config = dict(
    n_layer=16,
    n_head=8,
    vocab_size=32000,
    norm='layernorm',
    init_std_o=0.00492,
    lr=0.000794,
    beta1=0.95,
    beta2=0.95,
    decay_shape='cos',
    final_lr_fraction=0.1,
    dataset='wikipedia_en',
)
MLP neurons of a small language model. Each row is named by its layer, matrix (up: input weights; down: output weights) and neuron, and shows model dimensions 192-287. Each number is 50 + 12 x the weight over its row's rms, rounded and kept within 0 to 99.
After each neuron's rows, "fires in" lists the words (lower case) most often at its 100 highest values on Wikipedia text that the model never trained on.

L5.up1270:32 49 33 52 48 59 46 71 51 71 48 36 60 44 48 56 57 36 32 55 54 62 40 44 48 59 62 26 47 59 41 48 37 58 50 19 45 60 47 64 59 41 80 39 58 42 34 63 64 33 59 48 72 60 43 63 37 68 36 61 53 57 49 66 55 44 42 58 42 56 44 65 16 74 40 53 47 58 43 44 64 37 43 43 55 69 44 55 56 60 53 45 54 59 65 51
L5.down1270:52 44 38 51 55 40 40 72 52 45 57 56 23 68 72 70 52 43 65 46 55 47 58 54 24 37 54 35 64 48 70 43 49 40 53 57 42 54 36 61 42 70 41 44 34 46 54 52 37 42 47 52 57 52 59 62 64 42 53 46 65 42 24 31 38 48 44 51 77 57 63 65 42 50 72 40 57 58 37 85 47 48 43 71 58 63 39 44 50 61 18 48 57 43 64 86
fires in: "as", "place", "years"

L5.up1041:32 62 58 51 57 48 52 44 44 44 44 60 31 36 78 45 33 32 51 61 85 70 51 32 42 58 55 51 52 68 42 40 41 55 39 38 77 53 54 85 42 65 71 67 66 53 38 56 53 51 35 47 52 63 40 52 62 64 34 44 51 51 52 51 50 55 42 54 67 46 56 47 29 36 49 60 49 63 43 46 62 48 35 45 43 54 49 60 78 50 39 52 22 35 66 55
L5.down1041:57 45 62 32 56 56 47 63 44 67 62 45 53 44 43 44 49 61 37 40 53 49 42 55 43 46 54 60 44 30 36 87 65 42 48 40 46 46 68 29 51 42 35 58 65 63 47 48 40 45 47 60 57 36 37 55 57 41 55 51 42 46 63 72 50 43 47 61 43 49 51 70 41 72 34 54 26 43 64 29 15 55 68 46 39 57 53 52 44 46 44 47 75 70 61 51
fires in: "with", "for", "from", "in", "it"

L10.up1788:59 41 47 43 45 58 46 65 42 55 58 68 44 71 47 30 29 34 34 63 36 52 58 54 47 31 35 73 42 51 39 40 57 48 60 64 46 37 54 34 45 50 56 57 51 54 44 50 47 85 58 40 50 70 30 46 37 71 34 57 61 49 44 44 48 58 24 45 28 46 59 47 27 74 60 62 49 35 46 43 46 43 58 36 56 60 62 42 32 45 36 38 46 36 50 67
L10.down1788:75 43 66 28 55 50 60 52 49 45 47 37 48 49 44 63 37 63 46 49 66 41 57 50 63 45 63 43 53 50 43 36 41 49 50 13 49 26 63 69 41 63 55 42 29 56 37 61 56 50 47 51 41 62 61 40 66 27 49 52 36 59 51 36 36 39 58 41 70 55 54 86 61 55 55 57 49 44 47 43 36 50 44 57 46 56 52 46 35 54 41 56 43 55 56 49
fires in: "which", "have", "has", "that", "had"

L5.up1186:59 44 46 64 56 67 45 57 46 59 42 68 58 52 73 63 72 49 48 60 67 68 70 45 51 34 56 47 70 63 51 37 74 47 45 76 42 52 49 25 40 45 63 59 44 62 45 63 35 47 39 53 54 50 72 69 33 54 50 49 46 31 47 47 45 68 44 59 39 41 47 46 30 59 42 67 59 38 48 51 58 41 52 30 36 45 53 57 30 45 48 45 63 40 52 35
L5.down1186:71 49 50 51 47 67 62 39 50 48 41 58 39 49 66 37 59 42 47 45 54 49 57 75 51 18 60 55 82 65 45 49 45 44 49 61 48 45 46 49 40 62 58 45 41 62 59 44 41 46 63 63 53 53 64 68 53 39 56 53 75 35 45 37 44 53 46 72 48 58 50 59 40 64 76 78 59 38 50 42 75 53 62 63 56 36 52 52 36 11 36 56 51 49 36 45
fires in: "that", "title", "place", "a"

L5.up433:71 46 55 36 44 52 47 56 65 42 54 58 62 35 79 12 57 73 30 42 48 63 53 67 36 36 34 43 40 46 60 46 45 70 72 34 62 47 40 41 54 60 46 36 41 49 72 49 53 25 46 42 57 65 50 44 42 62 58 49 42 61 34 54 52 60 47 45 37 43 43 38 50 49 69 47 57 62 55 39 40 34 39 26 84 53 55 53 59 54 40 34 43 33 57 62
L5.down433:63 54 53 61 47 38 54 52 68 71 44 34 45 34 51 42 35 56 49 43 41 47 56 75 39 67 38 72 44 45 57 59 57 70 46 79 60 64 55 74 45 34 46 70 53 45 80 63 56 81 53 51 54 44 51 65 68 21 46 42 46 49 66 70 42 60 54 45 39 51 84 30 50 55 38 53 57 35 42 55 13 53 67 76 69 32 49 46 28 60 55 53 45 65 50 43
fires in: "and", "that", "connell"

L5.up575:42 34 39 52 47 43 49 56 42 49 51 30 59 72 59 70 55 62 36 65 59 58 55 46 46 38 57 41 45 65 58 37 60 42 39 43 59 37 55 65 35 74 48 62 51 41 69 52 61 54 72 63 69 68 39 74 52 32 44 30 44 48 72 62 46 36 62 63 42 51 60 48 30 54 30 91 46 61 51 54 67 44 53 47 64 55 44 38 54 54 27 40 49 47 40 66
L5.down575:49 69 51 44 55 43 52 34 77 67 37 40 58 34 43 63 58 40 34 67 58 54 51 44 55 54 67 57 39 41 53 45 30 34 49 43 58 50 62 44 55 53 45 46 51 56 37 64 55 47 55 62 42 44 40 55 42 53 44 58 51 30 50 58 47 55 55 49 37 45 41 45 55 44 43 46 41 66 54 28 69 49 58 54 55 81 55 39 40 39 70 50 39 66 46 46
fires in: "to", "through", "for", "preceded", "of"

L10.up1861:68 35 72 34 43 48 41 61 36 56 55 54 46 39 58 68 41 37 52 60 51 58 54 35 27 40 40 54 66 43 20 39 34 41 34 45 30 76 67 31 56 56 56 70 43 61 55 45 60 65 49 36 47 62 63 53 36 57 53 63 49 60 56 41 52 40 40 52 43 43 58 68 61 56 50 60 57 47 55 66 57 45 46 51 80 45 63 82 40 31 56 55 54 42 70 56
L10.down1861:34 46 55 50 58 59 63 54 56 45 32 54 49 53 68 56 28 25 50 61 43 51 54 41 30 22 54 41 39 57 55 49 25 39 76 37 52 45 61 39 57 39 46 49 66 41 56 52 48 46 38 68 58 42 23 51 52 37 55 47 58 24 68 62 45 56 64 53 65 52 68 63 62 77 29 49 25 46 56 49 28 43 54 48 37 63 39 68 19 44 69 58 48 58 48 56
fires in: "to", "at", "the", "a"

L5.up469:65 75 78 56 63 49 49 69 30 53 52 49 37 45 54 32 36 76 46 68 44 47 42 56 53 53 71 66 58 63 55 52 40 64 47 42 32 43 59 61 63 43 64 62 48 48 48 56 65 59 51 44 47 48 58 46 60 59 42 69 44 53 60 61 57 59 54 29 38 53 40 54 58 51 54 43 37 27 20 51 71 66 71 55 48 57 45 45 33 51 33 55 32 34 79 63
L5.down469:33 50 21 29 51 48 71 33 64 63 62 37 31 36 27 52 65 35 33 47 50 42 48 50 67 60 27 54 44 56 47 41 50 45 55 46 55 57 52 50 53 76 39 59 64 65 65 50 43 44 55 40 44 52 40 59 26 65 43 49 54 65 44 66 54 38 48 47 55 50 53 53 53 46 63 44 59 57 69 51 44 42 29 54 54 62 49 51 58 49 39 58 68 65 39 37
fires in: "with", "on", "for"

L10.up22:51 40 62 58 63 48 59 45 41 40 48 80 49 48 66 36 51 34 56 58 69 52 50 43 44 30 57 59 39 59 47 34 72 60 25 30 41 59 55 37 42 54 53 41 59 53 56 60 37 53 48 63 42 78 57 60 36 56 28 48 57 45 41 54 52 43 61 54 57 63 64 49 47 39 47 61 25 59 65 72 47 35 60 53 76 58 47 56 36 60 54 61 37 57 41 64
L10.down22:50 72 61 52 39 38 48 49 68 45 68 37 43 54 47 44 42 50 39 58 53 53 56 46 37 40 60 35 43 43 53 64 52 53 75 48 58 59 50 52 25 45 57 30 63 62 47 69 51 27 49 30 41 38 56 70 44 47 49 60 45 49 52 51 42 44 35 45 65 46 47 68 49 53 50 44 55 33 52 45 51 67 20 67 42 67 62 52 53 45 56 43 34 47 46 51
fires in: "for", "by", "on"

L10.up1991:35 38 61 58 46 43 45 45 74 45 43 48 67 38 50 50 44 43 21 62 66 41 41 47 41 24 40 53 51 40 45 47 43 74 60 44 58 32 59 71 61 35 68 59 47 55 70 45 59 47 54 51 41 65 54 39 37 42 49 49 63 64 46 60 42 44 54 54 52 42 56 53 32 57 35 68 48 52 34 52 55 65 45 46 57 56 52 46 22 43 38 60 53 56 63 49
L10.down1991:58 56 52 69 61 84 60 63 67 59 51 56 53 52 53 47 53 22 45 51 58 60 36 38 47 37 52 33 44 43 41 53 72 48 52 39 44 33 38 61 52 57 63 49 43 66 34 51 63 53 50 59 56 40 37 75 45 47 42 75 71 56 47 61 51 41 46 59 45 52 47 67 45 64 55 50 49 56 59 76 33 55 60 79 32 43 57 57 52 54 45 31 63 34 40 31
fires in: "also", "not", "to", "then", "actually", "and"

L10.up1457:31 61 56 65 55 78 76 60 59 52 35 52 61 50 56 64 56 37 45 70 53 49 46 53 52 47 50 43 47 42 59 35 55 51 41 53 48 61 53 68 49 55 58 59 50 46 45 52 35 55 41 41 69 51 64 63 36 42 43 50 23 50 47 63 49 47 49 42 63 45 48 60 45 53 50 50 38 51 38 41 37 75 58 63 39 57 56 57 49 50 57 47 41 30 46 55
L10.down1457:54 42 44 36 39 49 33 56 32 65 54 63 42 48 80 52 53 50 54 51 57 66 70 42 35 50 48 57 56 48 41 50 51 55 52 50 56 52 50 49 52 36 51 49 23 66 50 35 56 48 46 63 47 61 54 43 77 55 39 46 94 42 56 37 48 45 40 42 26 48 62 45 59 42 49 38 64 75 67 49 46 29 49 53 63 39 39 64 58 60 43 62 43 45 37 52
fires in: "in", "was", "the", "first", "as"

L5.up1506:47 42 48 56 49 72 58 66 55 74 59 69 40 67 40 61 73 52 13 49 57 47 43 38 54 25 45 77 43 57 50 30 49 39 45 20 47 58 19 51 52 44 51 42 59 42 51 55 39 47 64 63 39 70 53 56 48 39 67 44 41 59 43 36 45 53 39 51 51 42 63 37 61 48 59 50 72 56 12 60 52 25 42 33 53 46 46 55 61 52 20 33 30 26 52 50
L5.down1506:69 46 27 63 44 41 31 52 59 45 37 73 57 44 73 34 50 58 54 47 41 52 41 69 26 50 70 31 53 52 44 57 44 55 41 75 44 35 56 57 44 49 58 48 57 40 65 63 45 56 58 54 47 38 46 49 42 59 64 63 49 56 38 54 44 57 60 50 57 56 64 38 28 47 46 79 56 48 53 69 49 66 38 47 47 32 51 60 32 48 46 43 47 59 61 77
fires in: "as", "is", "that", "who", "which"

L10.up1430:76 60 77 23 31 40 58 53 39 32 45 56 58 46 46 41 44 53 44 54 46 40 40 35 31 52 51 59 45 76 46 57 54 43 36 58 40 48 33 39 26 54 41 52 49 66 57 60 50 78 37 69 50 67 64 67 44 49 59 44 49 45 82 57 38 45 39 41 35 34 69 68 38 53 46 69 52 23 65 62 55 29 72 55 49 55 66 40 57 46 44 54 60 57 51 34
L10.down1430:45 29 53 20 54 73 60 45 50 55 42 50 35 46 43 41 52 27 42 51 48 66 45 46 52 46 54 52 52 60 59 53 46 39 81 55 55 58 39 48 46 42 39 34 49 49 43 53 40 32 56 39 28 48 45 33 11 51 59 53 50 40 39 59 64 35 44 38 71 53 35 35 52 52 51 55 53 58 55 48 50 34 49 47 50 82 61 27 40 52 53 60 49 40 56 47
fires in: "to", "of", "from", "in", "for"

L10.up587:45 49 70 60 67 52 48 61 71 79 56 59 53 47 45 54 59 64 43 54 57 58 44 50 60 42 51 77 39 40 61 41 49 53 27 43 23 42 58 49 46 71 53 45 60 40 38 54 51 38 52 49 40 67 49 42 61 32 41 37 43 42 54 43 63 37 60 52 36 65 50 61 32 53 26 61 23 70 62 52 49 58 46 77 54 51 60 61 49 35 80 60 45 47 56 46
L10.down587:15 34 40 53 33 47 62 35 56 21 45 43 48 46 51 54 46 49 55 69 46 53 38 36 47 45 61 17 63 51 61 56 71 52 70 46 56 47 45 74 56 50 47 60 59 67 50 70 38 51 66 57 40 57 42 60 47 55 48 55 83 70 44 39 39 57 35 53 63 32 39 56 67 46 55 30 78 51 61 45 65 42 43 47 64 32 52 69 48 37 54 25 49 59 56 65
fires in: "in", "win", "on", "won", "the"

L10.up718:42 42 43 44 62 38 63 48 53 52 47 50 54 40 61 41 19 60 41 66 36 45 55 41 54 34 51 51 69 47 64 62 44 71 58 24 66 67 28 43 56 57 54 46 49 66 51 46 50 52 83 45 39 69 53 41 53 49 69 46 42 37 65 40 35 66 28 53 56 38 59 51 40 62 48 55 61 55 34 52 50 46 36 52 63 54 64 58 51 67 43 66 46 69 32 59
L10.down718:44 48 55 41 53 65 56 39 47 28 55 37 52 93 61 63 48 52 63 52 64 25 42 65 35 26 68 41 56 23 44 51 57 37 60 47 55 61 57 58 33 64 77 38 51 53 46 49 34 41 60 64 66 62 59 53 53 66 37 58 29 44 47 37 33 59 43 52 50 71 55 59 43 54 23 47 25 55 65 61 44 31 35 60 60 71 56 60 32 41 42 45 49 48 54 42
fires in: "however", "that", "of", "addition", "additionally"

L10.up1622:45 55 55 49 50 38 54 49 70 66 47 40 49 57 56 49 40 54 51 51 57 38 47 63 43 55 37 51 51 72 35 52 38 55 42 41 60 26 49 21 61 61 42 62 45 60 46 44 30 56 65 46 45 44 52 60 68 63 55 62 50 67 65 58 32 42 64 57 27 50 76 49 48 55 24 54 48 42 55 42 52 54 35 47 58 69 45 52 38 45 56 72 35 54 36 32
L10.down1622:42 51 46 60 43 63 37 54 57 35 56 43 61 39 43 44 60 24 34 46 51 20 59 46 48 40 55 47 59 45 61 23 50 42 56 72 47 62 70 84 52 55 57 51 48 46 64 50 59 40 44 51 61 54 52 32 51 51 33 63 64 40 57 28 46 60 38 78 56 28 58 52 61 50 42 35 76 53 53 65 37 45 50 68 48 28 21 63 48 46 29 43 34 22 52 55
fires in: "his", "of", "her", "the", "these"

L10.up1878:46 27 55 45 36 47 50 65 35 50 44 41 51 61 41 59 66 34 36 65 56 40 65 42 30 35 43 39 37 39 23 21 43 67 38 40 47 32 64 48 55 20 55 66 49 78 39 74 39 54 36 53 60 61 39 48 54 35 52 51 49 47 54 34 53 56 52 39 35 36 50 51 51 53 56 59 33 40 41 63 58 55 56 50 53 51 40 26 51 25 41 57 52 40 27 59
L10.down1878:57 67 77 62 69 59 35 48 49 48 54 56 57 73 62 38 27 52 76 66 42 42 35 51 37 62 43 69 30 69 61 48 57 61 55 25 54 52 46 56 55 61 38 60 38 27 42 40 57 38 71 46 53 31 45 46 67 36 57 57 55 57 58 55 61 37 50 43 40 55 82 56 47 46 32 48 73 63 70 47 53 46 46 60 39 62 71 57 49 57 54 40 50 51 56 44
fires in: "a", "has", "had", "is"

L10.up450:86 56 53 55 46 46 45 71 45 51 30 50 57 42 53 54 28 33 56 57 63 60 68 37 31 49 51 61 57 24 64 49 36 56 78 63 47 74 44 47 61 63 62 69 59 63 57 52 59 73 42 70 30 54 58 33 47 48 66 49 45 36 50 42 56 56 39 64 41 44 53 41 61 57 58 54 67 39 39 46 31 50 39 53 39 50 75 67 47 43 60 27 22 50 19 51
L10.down450:32 39 50 50 26 29 66 63 47 52 68 41 53 47 57 36 51 55 31 50 62 54 56 52 39 44 32 68 37 64 50 60 52 45 52 57 52 56 40 60 43 49 56 39 37 84 58 58 65 52 56 43 56 63 45 40 49 50 52 51 48 55 31 64 30 56 42 39 31 60 65 55 43 35 43 45 34 31 38 58 54 37 62 51 36 47 22 48 63 69 52 63 73 24 50 69
fires in: "is", "are", "the", "an"

L5.up706:49 45 36 52 51 54 43 47 55 53 53 34 70 37 63 62 38 61 39 73 60 53 44 39 46 35 55 61 45 44 45 45 54 60 40 26 38 54 41 53 41 53 62 49 49 47 54 54 45 41 71 55 48 58 33 63 46 44 42 52 44 66 65 43 38 41 56 35 51 51 70 56 43 65 57 54 59 57 60 51 65 37 60 46 63 56 41 45 41 66 46 41 44 55 47 70
L5.down706:56 47 60 46 53 63 48 73 58 50 44 33 49 51 66 48 37 45 50 56 46 45 58 45 29 45 42 45 36 41 59 59 54 41 61 36 43 50 29 46 35 50 77 39 56 44 63 29 64 51 64 70 65 46 60 43 42 68 29 42 47 44 40 42 43 44 43 41 40 47 48 56 48 68 54 44 26 56 75 45 53 53 76 46 64 44 45 68 30 50 55 77 75 03 48 86
fires in: "of", "left"

L10.up1074:46 70 50 59 59 48 49 51 53 53 61 68 46 58 44 37 20 50 51 48 46 44 35 44 59 45 50 34 51 79 57 49 49 56 52 15 63 63 61 60 54 43 42 70 45 69 68 50 57 35 49 47 52 56 47 64 55 39 58 61 44 33 64 22 58 35 58 49 51 53 63 58 38 64 27 56 44 38 51 53 70 62 55 69 50 42 43 55 36 54 26 65 48 52 31 60
L10.down1074:46 56 55 66 44 37 55 46 60 76 68 54 52 40 45 49 58 35 28 49 49 53 39 56 51 57 70 47 49 36 57 19 41 46 56 36 59 40 60 28 43 50 68 62 66 52 50 48 57 26 34 39 40 20 49 55 43 49 75 60 42 49 38 68 71 50 57 37 83 39 35 45 54 48 87 64 54 62 41 49 34 46 60 40 45 45 52 56 46 24 35 62 43 54 30 62
fires in: "to", "with"

L5.up1513:68 53 69 34 46 43 47 41 60 47 52 40 56 47 59 40 40 57 34 63 61 54 42 49 34 63 48 58 43 61 33 54 46 47 51 32 55 69 61 69 34 54 49 58 59 70 27 56 48 50 53 51 65 64 71 52 42 52 32 59 42 74 62 41 53 26 62 59 44 53 60 56 15 66 46 67 58 56 77 26 47 46 40 35 75 58 54 40 64 42 33 45 40 60 33 60
L5.down1513:58 46 70 58 55 54 35 58 40 46 41 51 35 25 76 50 51 46 49 61 51 54 53 45 55 48 44 50 36 66 48 43 50 38 51 55 49 66 26 41 53 70 45 53 58 54 55 59 51 31 37 40 40 64 60 77 35 35 72 48 36 69 36 49 55 56 49 51 57 61 49 40 51 37 37 47 51 49 28 56 56 43 63 59 49 59 50 60 37 36 35 56 54 49 50 43
fires in: "with", "from", "for", "by"

L10.up963:48 55 60 66 52 48 57 44 59 32 48 56 56 45 61 58 49 29 26 53 52 42 52 48 20 30 41 50 42 33 56 44 39 73 44 35 60 45 44 34 59 51 46 55 53 40 60 63 55 46 53 19 63 65 52 63 43 68 46 35 54 64 47 43 43 57 31 48 28 34 51 38 41 64 34 47 46 43 40 49 45 51 51 56 52 56 45 41 42 49 50 45 50 41 44 77
L10.down963:42 32 42 58 67 48 75 39 57 58 49 51 47 48 55 59 46 09 28 51 50 41 37 49 44 31 43 47 52 41 57 51 50 59 52 48 68 53 53 55 38 45 38 63 38 49 52 58 61 50 36 43 54 45 50 57 46 60 44 70 29 47 44 44 46 66 40 68 42 33 48 56 66 54 49 42 64 49 39 81 45 54 38 75 42 26 53 43 41 40 42 49 32 47 38 53
fires in: "be", "also", "then", "was", "been"

L10.up605:70 48 49 57 51 58 72 58 60 39 45 58 40 49 60 47 27 36 49 65 47 49 53 45 55 51 41 58 33 49 41 61 52 35 39 48 63 50 81 41 53 42 51 55 49 47 57 74 62 59 39 21 62 75 56 59 68 62 53 55 57 54 61 51 52 60 46 63 58 37 61 32 32 34 51 52 61 52 45 24 64 36 45 52 59 59 84 21 54 27 68 44 40 31 37 56
L10.down605:47 57 29 45 52 54 57 34 48 46 37 37 52 51 48 50 61 35 26 56 40 65 34 30 50 44 34 47 46 36 55 44 43 48 57 55 46 51 51 72 68 54 23 56 63 74 51 54 41 39 58 76 63 64 31 72 48 35 56 42 44 56 47 44 50 25 53 46 44 53 45 60 73 61 25 36 44 60 50 77 57 56 52 52 24 67 29 79 60 74 53 56 49 42 47 63
fires in: "in", "to", "for", "is", "of", "at"

L10.up784:72 50 47 50 63 51 45 42 56 45 45 46 62 56 54 44 22 53 57 64 58 40 40 43 36 46 52 63 51 59 53 48 44 48 52 45 56 55 54 48 50 63 51 50 65 54 44 47 42 56 61 20 54 50 57 49 68 69 54 31 63 67 59 47 45 45 49 40 53 60 74 34 30 55 29 48 55 45 55 27 48 45 34 33 60 53 55 51 21 62 70 56 33 43 50 65
L10.down784:61 56 42 57 27 39 62 42 40 52 65 53 46 57 49 66 21 44 37 31 48 50 41 47 60 47 56 45 61 42 49 29 52 47 52 33 53 37 47 59 56 49 37 45 46 56 57 40 43 43 52 21 58 25 49 45 40 31 56 56 40 31 43 46 39 51 19 40 55 47 73 48 55 35 61 64 72 44 46 54 45 54 44 51 52 31 49 54 56 52 42 57 61 58 35 77
fires in: "the", "of", "in", "human"

L5.up273:54 56 71 36 40 26 51 50 51 60 54 51 56 38 50 47 55 29 48 63 59 42 41 32 61 32 59 47 43 40 51 33 66 66 49 64 52 51 43 34 38 73 46 62 39 70 42 43 35 57 55 57 55 64 52 41 41 43 50 57 46 32 75 58 34 46 65 49 51 49 47 59 40 39 49 65 53 38 51 33 50 32 62 48 55 58 61 47 45 60 45 42 39 61 67 48
L5.down273:17 37 57 58 58 40 52 54 46 34 44 60 63 74 59 47 19 64 55 61 54 46 47 64 52 11 58 51 40 56 47 59 32 46 46 48 48 56 43 47 65 50 75 52 29 39 37 60 40 51 50 61 52 52 53 71 51 50 44 49 20 64 37 51 48 73 24 53 49 52 51 41 49 58 55 38 49 60 54 69 45 55 67 23 53 66 57 63 35 56 48 48 43 38 44 43
fires in: "as", "on", "when", "with", "from", "representatives"

L5.up635:60 58 75 54 45 66 34 69 66 37 55 48 57 52 72 40 39 67 38 55 56 56 16 23 37 43 32 51 51 52 39 41 65 76 42 61 48 50 46 35 70 66 59 58 56 55 53 62 40 61 58 54 43 62 46 40 34 44 43 70 66 61 77 27 40 41 58 72 45 44 35 46 33 47 46 65 52 53 39 22 48 50 70 37 50 58 54 31 66 58 58 36 28 34 62 53
L5.down635:48 57 72 44 51 30 72 72 72 35 27 35 38 37 53 37 37 53 58 49 58 55 47 64 43 54 63 61 54 60 51 68 56 29 49 80 60 53 44 43 66 43 63 27 52 64 47 42 60 27 60 53 54 66 55 41 49 47 58 37 13 44 67 72 51 58 40 09 57 43 50 51 38 82 28 53 28 47 49 66 39 54 99 22 48 54 45 65 21 63 50 50 47 49 69 42
fires in: "with", "by", "against", "and", "from"

L5.up1246:45 47 61 48 47 71 54 42 52 72 46 47 19 21 58 30 65 31 53 55 47 42 66 65 57 35 60 56 38 44 38 37 69 61 50 48 73 39 42 55 67 56 66 50 56 50 57 60 51 71 56 58 51 56 46 48 55 41 31 55 55 54 38 20 40 59 49 45 50 43 53 57 50 63 46 21 54 67 30 62 46 61 65 58 52 68 52 56 63 42 46 37 35 38 33 55
L5.down1246:49 33 53 27 50 58 73 56 49 55 55 53 51 49 65 68 53 27 66 60 44 42 57 41 42 26 12 52 53 54 72 44 41 43 49 48 42 47 61 58 42 67 31 39 70 50 48 43 30 40 36 53 66 59 73 60 63 44 60 48 53 39 58 42 48 46 51 54 36 50 37 71 51 57 45 49 46 70 70 42 35 54 65 52 51 37 48 47 60 52 26 39 43 28 51 67
fires in: "on", "in", "of", "part"

L5.up525:48 43 56 34 41 25 48 48 37 54 29 84 61 45 28 38 61 56 53 66 57 49 25 56 58 52 46 26 52 57 62 58 73 66 30 39 63 52 59 34 46 67 50 51 56 57 49 45 51 41 38 45 77 51 32 50 49 53 42 34 69 62 70 67 32 49 53 39 21 48 59 43 50 81 56 49 58 40 47 38 75 50 36 43 45 64 62 34 52 67 51 72 60 52 55 51
L5.down525:56 56 34 63 58 48 67 39 52 66 49 23 55 34 74 55 17 53 56 69 46 57 42 40 45 59 38 30 55 71 58 60 49 61 49 47 56 60 19 44 63 40 49 54 51 51 47 52 44 45 28 46 61 37 40 47 60 64 23 63 43 64 68 54 42 45 37 54 20 54 46 45 62 51 51 54 33 52 45 37 52 67 36 52 43 52 55 46 60 25 55 53 55 51 62 57
fires in: "world", "war", "league", "census", "british"

L5.up1055:45 41 66 18 69 57 54 41 56 53 31 83 38 56 44 54 72 45 46 46 58 81 54 40 60 60 28 72 43 59 58 30 68 57 53 57 46 42 48 61 38 73 63 64 53 41 50 69 36 57 74 65 54 63 59 49 64 39 51 39 25 44 52 50 46 30 46 43 45 60 49 36 61 46 63 64 62 64 77 45 47 46 45 43 48 48 55 63 77 33 37 24 48 37 47 37
L5.down1055:69 66 39 59 48 62 64 56 50 58 49 72 62 69 57 47 23 58 30 52 42 38 56 41 75 31 58 38 58 36 57 74 60 35 45 59 54 63 41 67 79 63 54 29 54 50 52 56 65 50 52 39 59 44 56 38 34 71 56 47 47 48 56 51 56 57 39 46 64 59 50 59 42 51 62 67 59 48 47 40 37 23 46 56 38 59 74 48 39 50 73 53 35 56 41 67
fires in: "in", "the", "e", "w", "through", "by"

L5.up795:44 60 47 37 41 42 69 55 22 52 42 33 66 38 49 35 60 54 47 29 31 46 45 63 76 67 65 50 51 46 50 49 54 48 51 20 57 52 74 46 49 71 54 44 62 53 63 98 37 38 51 52 09 79 56 56 68 49 44 33 59 48 67 79 47 21 34 46 31 38 62 43 41 45 50 53 66 47 43 62 56 56 62 53 52 52 30 38 47 38 45 46 48 43 53 41
L5.down795:55 62 50 46 50 47 50 54 41 53 53 46 58 54 43 48 48 53 51 52 27 50 48 42 54 60 49 50 44 51 51 45 49 49 53 43 48 48 55 47 50 53 50 45 54 50 54 94 45 50 56 50 00 50 52 51 54 55 47 63 52 52 61 42 34 41 40 52 50 57 61 48 47 47 49 52 55 53 52 46 55 51 57 52 48 55 00 51 54 46 57 54 50 47 52 44
fires in: "on", "in", "at", "pillaged", "days"

L5.up1775:72 43 44 44 35 60 67 62 60 58 58 43 59 30 56 51 51 62 74 38 57 55 45 46 62 40 23 72 33 43 50 56 53 51 45 30 47 30 55 48 52 53 58 44 50 37 65 55 52 33 47 37 34 67 67 60 48 61 55 27 55 45 53 68 50 46 25 39 55 48 55 54 41 56 46 49 41 51 49 38 59 40 67 42 47 63 49 54 48 43 69 28 63 33 46 42
L5.down1775:50 53 34 59 57 49 72 67 67 60 60 52 55 22 48 64 37 33 47 50 48 42 55 43 33 40 28 51 45 46 52 50 48 69 49 40 55 45 40 57 32 45 18 56 55 40 87 39 61 56 34 42 59 43 43 74 49 43 52 38 47 72 43 53 49 56 52 49 48 53 39 52 57 56 42 27 51 55 55 45 36 57 87 42 56 45 52 54 51 32 68 56 58 09 58 61
fires in: "to", "out", "north", "and", "outside", "into"

L10.up1064:47 48 41 53 35 57 42 44 52 37 29 46 49 38 31 51 40 49 58 49 46 42 40 47 55 46 41 34 39 46 47 51 42 49 48 36 67 47 74 41 50 46 45 70 42 45 73 45 44 54 69 78 49 28 39 51 45 57 60 49 67 56 42 37 41 37 59 55 47 42 68 57 28 51 12 43 59 52 58 49 45 76 57 78 42 63 53 72 60 48 54 45 61 41 60 39
L10.down1064:40 56 62 26 36 51 23 35 48 75 71 68 39 53 64 59 44 45 36 36 68 38 66 49 35 51 47 39 41 47 54 43 40 26 60 43 66 45 57 52 44 29 53 37 48 63 43 44 21 47 64 35 49 53 45 63 40 39 67 38 17 51 60 51 55 59 30 29 78 49 18 58 53 59 47 41 40 35 46 49 35 39 56 45 34 50 39 58 43 47 26 59 67 65 66 76
fires in: "at", "from", "to", "his", "of"